python train.py --d_model=384 --norm="rmsnorm" --positions="rope" --rope_fraction=1.0 --bias="none" --optimizer="muon_variant" --train_tokens=523400000 --steps=8861
MLP neurons of a small language model. Each row is named by its layer, matrix (down: output weights) and neuron, and shows model dimensions 128-255. Each number is 500 + 50 x the weight over its row's rms, rounded and kept within 0 to 999. Numbers have three digits each. A neuron's up and down rows have the sign that makes its largest values positive.
A block is one neuron, or neurons of one layer that tend to fire together. Before each block is what it responds to, as a language model described it from the Wikipedia text at the highest values.

Foreign title word pieces
L9.down270:524498522522493461530507525513502461470505488486475539493472482466436468441500519428454456543545427558437578386463479444505495613500498460475599535576432478512549441459472542489391450431435488476470532469554439469443505513478537510493525462552501464552531571506516527407475502480564533520491494486473470427499426470498518457507435405529537508508549547477471453568483433605544457462463
L9.down337:432503551531499504566468529531488566561507515525498513485184456502411491497442472550478494523505520499478506438498501428456423458440527453556478538491582437583544525504531552513472490446480485471480530486578533491477481530556432519643521494506513518517476520527594524506503506469486401530466450499429531530537527425503501558482551607442473474604518470517434463496395467539553500557536
L9.down387:451430498564439505528404427529414541459496492487509456532337538483447517484513505579480499441606477528433544470444515506530460473527464571573623458534444515482415546513477493438522485571494551511497489538600498540456574544511520457543471503525495427492558526506556471514472506554537520568551443446506551507489446452482560512432527473469494485547525479468549454446506444583456514512546
L9.down439:484492484551648562521476564474489518470523491466447517533441449473500573480383499459537516424424445406445434455463438460531450481469515523503466490594512458552556558534443531404536488587446483479504529446530484435437482511516554529493563410480393457470551510556443468493416514460418448533525480469560539585474484423471548492557428568524626548479558550512425537452539483568545487513531
L9.down465:451493581452496507485445522478478506535458556509454491490428547416472467448515529498516516411544515504575517471523548434609446495442477521517434442491420470593407504536520532587510545414455499521527440477492410440532506495538446483522504618495495587511590490534435417452546628601487409535465501589505569483531523542451560527557516582579536447524462496461448494431482459473458480520558
L9.down588:453518497515581455500473479572402434408472520545451519517485460520565550525487582551518447410493535549530477491530461487555545540539543501531502507398454404503465583478445546438482461504414477476526533552473524450475505420453521469594585520548490476570448546443419470479466396502569427496429507503534591449607518544553508507429427546496525524493423469473477481509469572409495427409509
L9.down956:543457537411568454400440468460491523493573465534490542619490537453506576429488470504523517436497559504503450427568435482467521469509606418485629537439500454499420476470557382539458521473406452543522594469511472489517485493558539404525520480483463505536504473480453528478504489463528519515545546543471545584511509501415544476495388487602444449519498584453529542511506434460462511504498
L9.down978:513450519448504503463512475606549527417531535498500454572345540562502519464475538496570445502480427450504504402509424431384496459526578522428576458479544566515393559480529413470452534532447458517563545542538538471460459447412549532468424502478544502538482417543486470502462521468505506489507435494501546556574512465548555479510463554560394541479474593538554534499506422516537546474486

Spanish name connectors
L11.down410:587486508576561433457522602544356482490405476491547542468401423386484519485450548443606489586500389527510516517371475464493512481515462510469506479482395488489454438487460528461544566478509498431518484485393490455490517457452450445524542505470544495475574426549479491447514537511499456473509509432399517517472487526550515589453463486503606491479437489461502632542442489507503530544486

Genus-name word pieces
L8.down120:508527447504446544521453472499443515484502559387460503520471512422435592581561438512423550541572521468510456479526539534513505425571550512515504520529516517487499553459479491493533504490513507523470541589585505546446552433442483442525401525517493520558505539496546464541483556495468334477478469478474479489627538317482466564466542471485445527359527450573505511517478412466441461525565
L8.down290:481557393503463480501485512507451494464492555416600527618342561471529477532548473530446489493583593510451400530521535504484555483447547438505395608529529538521381472554466530510577551585508506532479566549519501485504566479488485529497511531513512503466515463544444483474507431492438466511432587538507544525537459534547485445492579505542533440489461430449498475498512587418579470491426
L8.down355:520528463538518539444522560458510599523480455493487460527516494400450443458615496451510560563532502474504470438547395464479399399449453558494539462516560495568372490440441501446612501502487481499526452535560576460536565449523559411478564520449458490536566513507541462410530540480564444501405477460458497448560577536485392454522553507495550469531574504408546473552377480397502417533521
L8.down472:486536483473499522572471478534447428383410507417522436552493396534456448446464486561430544445525478403423480540503553480471414563510526446518544525463480480568484547446596538528543440515453444461444575537465503514519516503584472486482402492439479581495504511404452560511455456511430439417499422501500517460473476521513570591517515512539496486548460545521538518508362488493497492474479
L8.down501:590436632560508468486524506557437516463476381454468598501477476517528581530475603480417513550450499462446453487501546444541496508498531641496547541574537484497388446460501528342424439446532567440553474481426394464488496479542535496549558432450500516410509501455478583458443483471452537542439473466512464451426504490568482512506394478453524513517460485470487541552441544460437573483491
L8.down579:566508500453414495552423470498513516425397462535411464490540507560566500599453485511507456529433515525450485549512509516411505468522396468420479528568412618495533516494544477539525596514535494427460517489486455482549465409523464517607450541507523475435430424400506631439530538499528424386483495541482516533581507497403480519500406443441591459402474425481405455489404415551456574543534
L8.down691:480510468568496494490384408490482510468435581497538543466408544490476503562601476429508511543476507464420392505508553441542517484542500477492511520447441508479463489546411548492424570423388446561454533391420482522414507527394461371407490427444493509465453514445521575535477497416494447489538506447508552459550506463496417505482560442502499506479613549532428490557603545466525583469444
L8.down787:486477520441487545465528439488535391549430500546530495453455454577517560573522498422564546505516488487515468510535384611507497556411523556475563445418538451434558471474447538556420397389545551459477443494511443536416546444433360534541556547459514462523504551520514555392551445432496545444504512492543432536574489558531454462541556539495542445491515494585533410512465481524463446448532

Capital initial of names
L8.down204:468485488471501478475450433453588486469530473561459479529491511431642523519637499549445519463449538423563485565461469516488486492460501456459563503435465448483445510449576518590518539533505468517581524450517537598493515576452512571435400496532535541491614555559494439516420525502517477597503533490467454465445481461506492501488569387538448439470535453528493465542459543566470541447511
L8.down251:525516499460596511497570458569551524479518454506459441494422547507436561456499478535448627440401588451470526576552433531453514514555519554584520582483421480604520535528561504501550586569490567492467586587455551584452494518544523523489442502479468443476523429492458438532524427572445486578500542474435478526428511468556474529631565478518534551534488501410472516496445525548551504417480
L8.down266:463495455533508554561546394461534558506466503579459525560555462572447516504519459537464568499526575467588419437463495526544465538443407413542478538446483542526402532554521467491451513500491477519537400560517477532507518509517556463588505418503427562448525368534501559522394493454505474528471516473431496400527507561479486440584598463384550466448468548460544477447599482434561451495427
L8.down532:433522457423445515537443521501489633501517464528455449458448490522494539349476543476436514420582487471530487548483444530550573484497435494542478534567575423588511503474582420441428499472411387569509449536488468484478547510562588405427429486530503490496489466532524572523454517550520510428543511552594562472572510521513604557433518538485543584484423544485512493566505391444482474549465
L8.down869:476510496529452514519493558484438439556484506532513479464400504577447470423538517501465497553414542476436486504494381533489467548492455479523531464515514452576474437481542421513489463495465556435476476570452553499467506518557468429645402487493508489464509516499554575514432459583458459532476449545447551490499397511457571534527551495463466463566609546436490560459525450487600469495554
L8.down919:522498418556537523536443500551526506436440584516511500497546519510497587553420506506512540432538406461508572448475428479562502501514529434570461526470488453464613415464499477492525454546447486465453554579519531551531581495428590484448480511530500516512521480566575455501451559574413503405532500471509454484416473469372527424479613495578518495518613527444573457538465454444509498408511
L8.down974:512524478482494417432564627548544522526533501512481585514514502560539573522596577527473579359600544497501578588442522526580492455513490593482437430562506447427507504566486454575443554485542449568625513520502494436447525470421586555518452554489476407502526479522547404531439615518475504454403472504443549524547580493506543521499540509556542460540457541493529491534507480488473493462566
L8.down975:490434562498436506535570429553562484527574477479437468490416435493448461488517461498493497480423473474496565484494495460495435453470498434502498586506492437565494534480551484506453551500480434526427324555502574425376449595581510522538518481514511530544475534472478525450473474499507539572410478505621393486452496525448592463506593488482503590596568482559423457443465431489545531533535

Split word-initial S
L9.down61:510478429569545568493458478504514517504473532541477536491537468537423662594495472569527439513523455466430534514469463409435500478540554482530521484506478530433489542581444518469642461453481381528508470499532490495538457434555430474480571505486411502479494540481477486527455485433526468464485494513595460572467490475503532566473526584523432474458462540513436409578518573568426595463515
L9.down328:478564475562456541466495537567507439562581534506492466464444451457494574514517586422504542469518486448488444560503516459570449473449490504522446488492530500478559513479496497495496519499460565469485450578408499544523504531436444501370510497538587466551470445540582540547586552632446521581484526516406457492485459447403505448488488417450531520495608499505525493501467526414523516588532
L9.down375:420490529462525484495442501499486492511500564666475428527565518476569539515471440549427487543545511488514445520556516483574460542489536553485513530614517537477580478522449518470465577476425493506504445490438426468457551456480428495467493551483594484509476584479544541477486485498459456463544418436519566524457443426399566488551496517477525501512495444450517474508453546571549508494644
L9.down450:524454557466461474518486488545481446499417473524565475388505454556541527469608452474396548564522587417499489545481422626518453468499445483540498521417559440450452547553455534545541460506537471470430487438432519524407463518482443599491445394532527376482500492451494442534456456560467474516429535439457490530468542388481583491518570598461408508495465559615490484510513528570438419514467
L9.down516:454440472482553539457521430498367475505530422567518525407530450485576608576515486555505473540511452420467499501550505505513438566522467413533500461522500518520520458426507465589457539459467433502563535606528526531522478420460537501520439550550483442448501508519403602499415505450479503472442531447500527515546445520523549505452526512474536568510494556480517471488525463486440514421411
L9.down701:511567448607514580486490472454497455551508643590428462469422622468478558504468530510432525444523508494490434498580491473525528515427507542485535483494470486562486506565419557530517500503444406523415427511509524515588539436452499444470471492564531527628547378480510625527523410444439516431442606515495516458501544450593435491516498527568488512572517480444452450520469621436482548530538
L9.down805:492532553451468568467530537482483499523460516518465466405409522432476526517603495506526449496572519539510515494502443491464498528516522475587494456548523513411471499456524592536615462595487593549474546423511498453524511447560471450542567474516431507548481481538567523509552400415371504512427400551564499549508372486547526474463456484480483493498507532516473462446430458417514518471546
L9.down955:476527476442510609534495542547492542462510455528466518505465508487442511520548568492566572505461509465395566487411459542530459454507496514522596483568400471462414478464510482452474485492491518571567477573562533472488487488525480497539505524559610512506519445390513503421447517465515607525551492495524444483511498430501510480503596551336570533585466490569487443425467392491438667458599

Genus-name endings
L9.down168:526509493460634520527540417541506565479405483517508576460376474447488493486455486452550448428503425465439355427560556521527484471533478609505433526515475526482436482478566525451486496435627574550503499477404470507455501487550373417500478528534529608596528512550438631502562468459479341475487462540513478508492456494546408526485551574480445559482449468418540505511409497490487469490498
L9.down181:584511446535396568448491558419502528428452495521466436575457484464559437482444541567413578527422492425470491410562514455480515531477512543453586525569459485505461448437429492509538490521483450537448525425579582394367583525558438497522476524445512468496545519547545437491462400508489472482492509405462572510578508530469526492532529563526444481470590492499566487502428478511497522537547
L9.down277:581421495473470498501428490486573558476446514425438451510523488487509503503460449539491450532447506434531510527572508504441539506457555473414544421493448546460508491473515536501404487564468440488526478552509450528497505453482495466557469590406465529421606509458524507519527497453413516393532441534496523524489485527519567447444491461524559480441536511516638543573504514551440421483579
L9.down491:457488514445468500579460517472431491492493512482517470456503630500414439463625421531480543536540443650456591560442456457541411465504490486421390422516398506556490398420473448553540566435542468422506467535491555565455490489447579416635480547435530485447476526499553522419496484494497484453492527505538454508489488577424492467520481481449515523509489440471504453587486506520517621432556
L9.down559:547489578540546465489570573525442551557505504468501498463529546344508505467486445549485524482537467613446498486444438496471379389407522475496534529505551571536500427551496621511534498467533575541500499559453432359535568494494512460506600555529457504542438495488499415425472438406616535369489516507422654381526486477503452494557624495411481458544533455455562475506462444434456523477403
L9.down939:475352469501535486531452506426487450488487577414370463511497500447557480508585505513529506598519501468633556447568532460527534442534483494510457518567563483544423518550485478593496507549399537492591509446469490483523489481533480478578520484575444504477493500609493501562481581490519593368412563525463435534497549540548470489451522548505505517544425502515544510534483497510576405510492
L9.down995:506584442519498488480472503498483556455600442538561439531566486449514434473498421563437579490500483505582413490555463422659478566529461495540512516376535475609503485490507592453509554416460559520525478634560541608532466515545448501463484515484458482463454532550477446516449479585483439468507586486469515471507551490498483389469511488524578423455520552529466476546545513487418491513596
L9.down1014:508499512494465472485598468519512397501483462511488618480366514564398490504532505552397532490584502406398457482479493539494439442427495519586460487584524457544451521463528475515539465567496424468505575491487534449573455546557497468458466622450536531518454569517457418405443463539543601524391507469415515486575534547582471538557497490536540501560493441549514531435517545467458561594419

Taxonomic names, infobox fields
L11.down712:539478483525498459470551549470529535477442457428548449453518608509496502357565461470474593473459461545489424472532472480500537442418553556556575480546489469471340435475441596449533520521546510601458458570484506533566554482632414531527512527524478395462568488470524498477488486528527485465420513444518531517521450429484485540518565546437468484482549485439565399474434465475505484501527

Word-initial capital fragments
L11.down149:511548514466418584458566540476560521514560592436490439554377412461584513511437523572512521498474446464457527541487472471524489459518546492548460530431521401461539470483471513547539451466500522516484420548358527463483489527539582518474455507562562540568556446420523498531510459485467479516530445508434515504493547508554522370449591520475612466515529444624438549543482421516485477458541

Word-final foreign subword pieces
L8.down84:542501501488524578441483504474527466555552505513510498553542486428394578394492466526443460504551504479504497569568515429489429499457437484541494498520480475500490511472583527483528610463411563562459548479479503486464539488527572456515573497479532447554454560444601523447490520524462479578350440447497414513551464533545567458395509412600445519521431513538548502460454541573491552564525
L8.down213:485596453512531422561407528452495512486561457426490580408554535577589464510416420566602480469486443488560508539469539496512512562524504435488464543567537449521542515450530409460479512463474493492473542500559503505474525510414428528519535583565508499507522505572601478524530422513449463486554551529497510510501464493500540457450617511527555609517511508511536492538615474459558526482500
L8.down451:455489554506481497527580448494516484442460457477503495518580540459434472539498530623509468567490528442516514597442477492471459503531457536424585473468530498549538406539537432503477459514442608451397510409402504530422474397500443531476468469491537485426500482480472542446486474491464521614524540506608467436609532491466562495517514410436442522548521530553478538495440432503457519488437
L8.down474:532559568507532499653513497559487608463558504518491562497306472515489455537422522491504456518556464510513464499508643513535435479531544397479506488426542522549601513495504547517505532471385521548460542470539499460432543454535420499504524426546500553537491594517498548518461492539470541406539495574550403578489505439515529462479427541430550509551508435530467522493503408497509495526463
L8.down521:461528564538539434494416443505530576525503437479525484494584461466486484541576447513490596527455454511502484616546592500566493454654518499502441468427463505540508501480428432551580508551519484518539437461535463555521524475447488524552536565500535544450584556542540571470474597506590474466440562446505477642484551500503517483491548456501470507490437496425593544525543420510532468493498
L8.down638:479456433452573467445522549536512462528518460523574493541329451572428565412421503579552484468516491509487498500525498511525433537563461556500489568475616509409430623446458492513501589573460381542483550469549484478452481536512423570538559469492502389497484484474502447499477524569491460486480550536467510441508470504524484639545514528431428555416460425466473553514435485470502529452549
L8.down835:473473505470474385459555528509488512457536460497467520531323465476455527586582494481513478522501599507495538509534508484469481508544520515537477478449523554457512526549598514509386462500475558589558452490544559460500440509474468504390552421488422477441573513585477497535442522541489469541511384533508438474566577543445525477516477548485483448488463553464401456424524490422432479631502
L8.down908:423520541461458470509557486542507497582476465493487461502382474549519481513405433495586438463547515500486586463471543509533497558525422541500535542498476484487500466527516606497473528569418459503410566550648492539510501531417505571534594463488476523469409500494556614570473435456441526501486521464474439568419518440514556488439519555558465529511508499469505507572613453438596603488461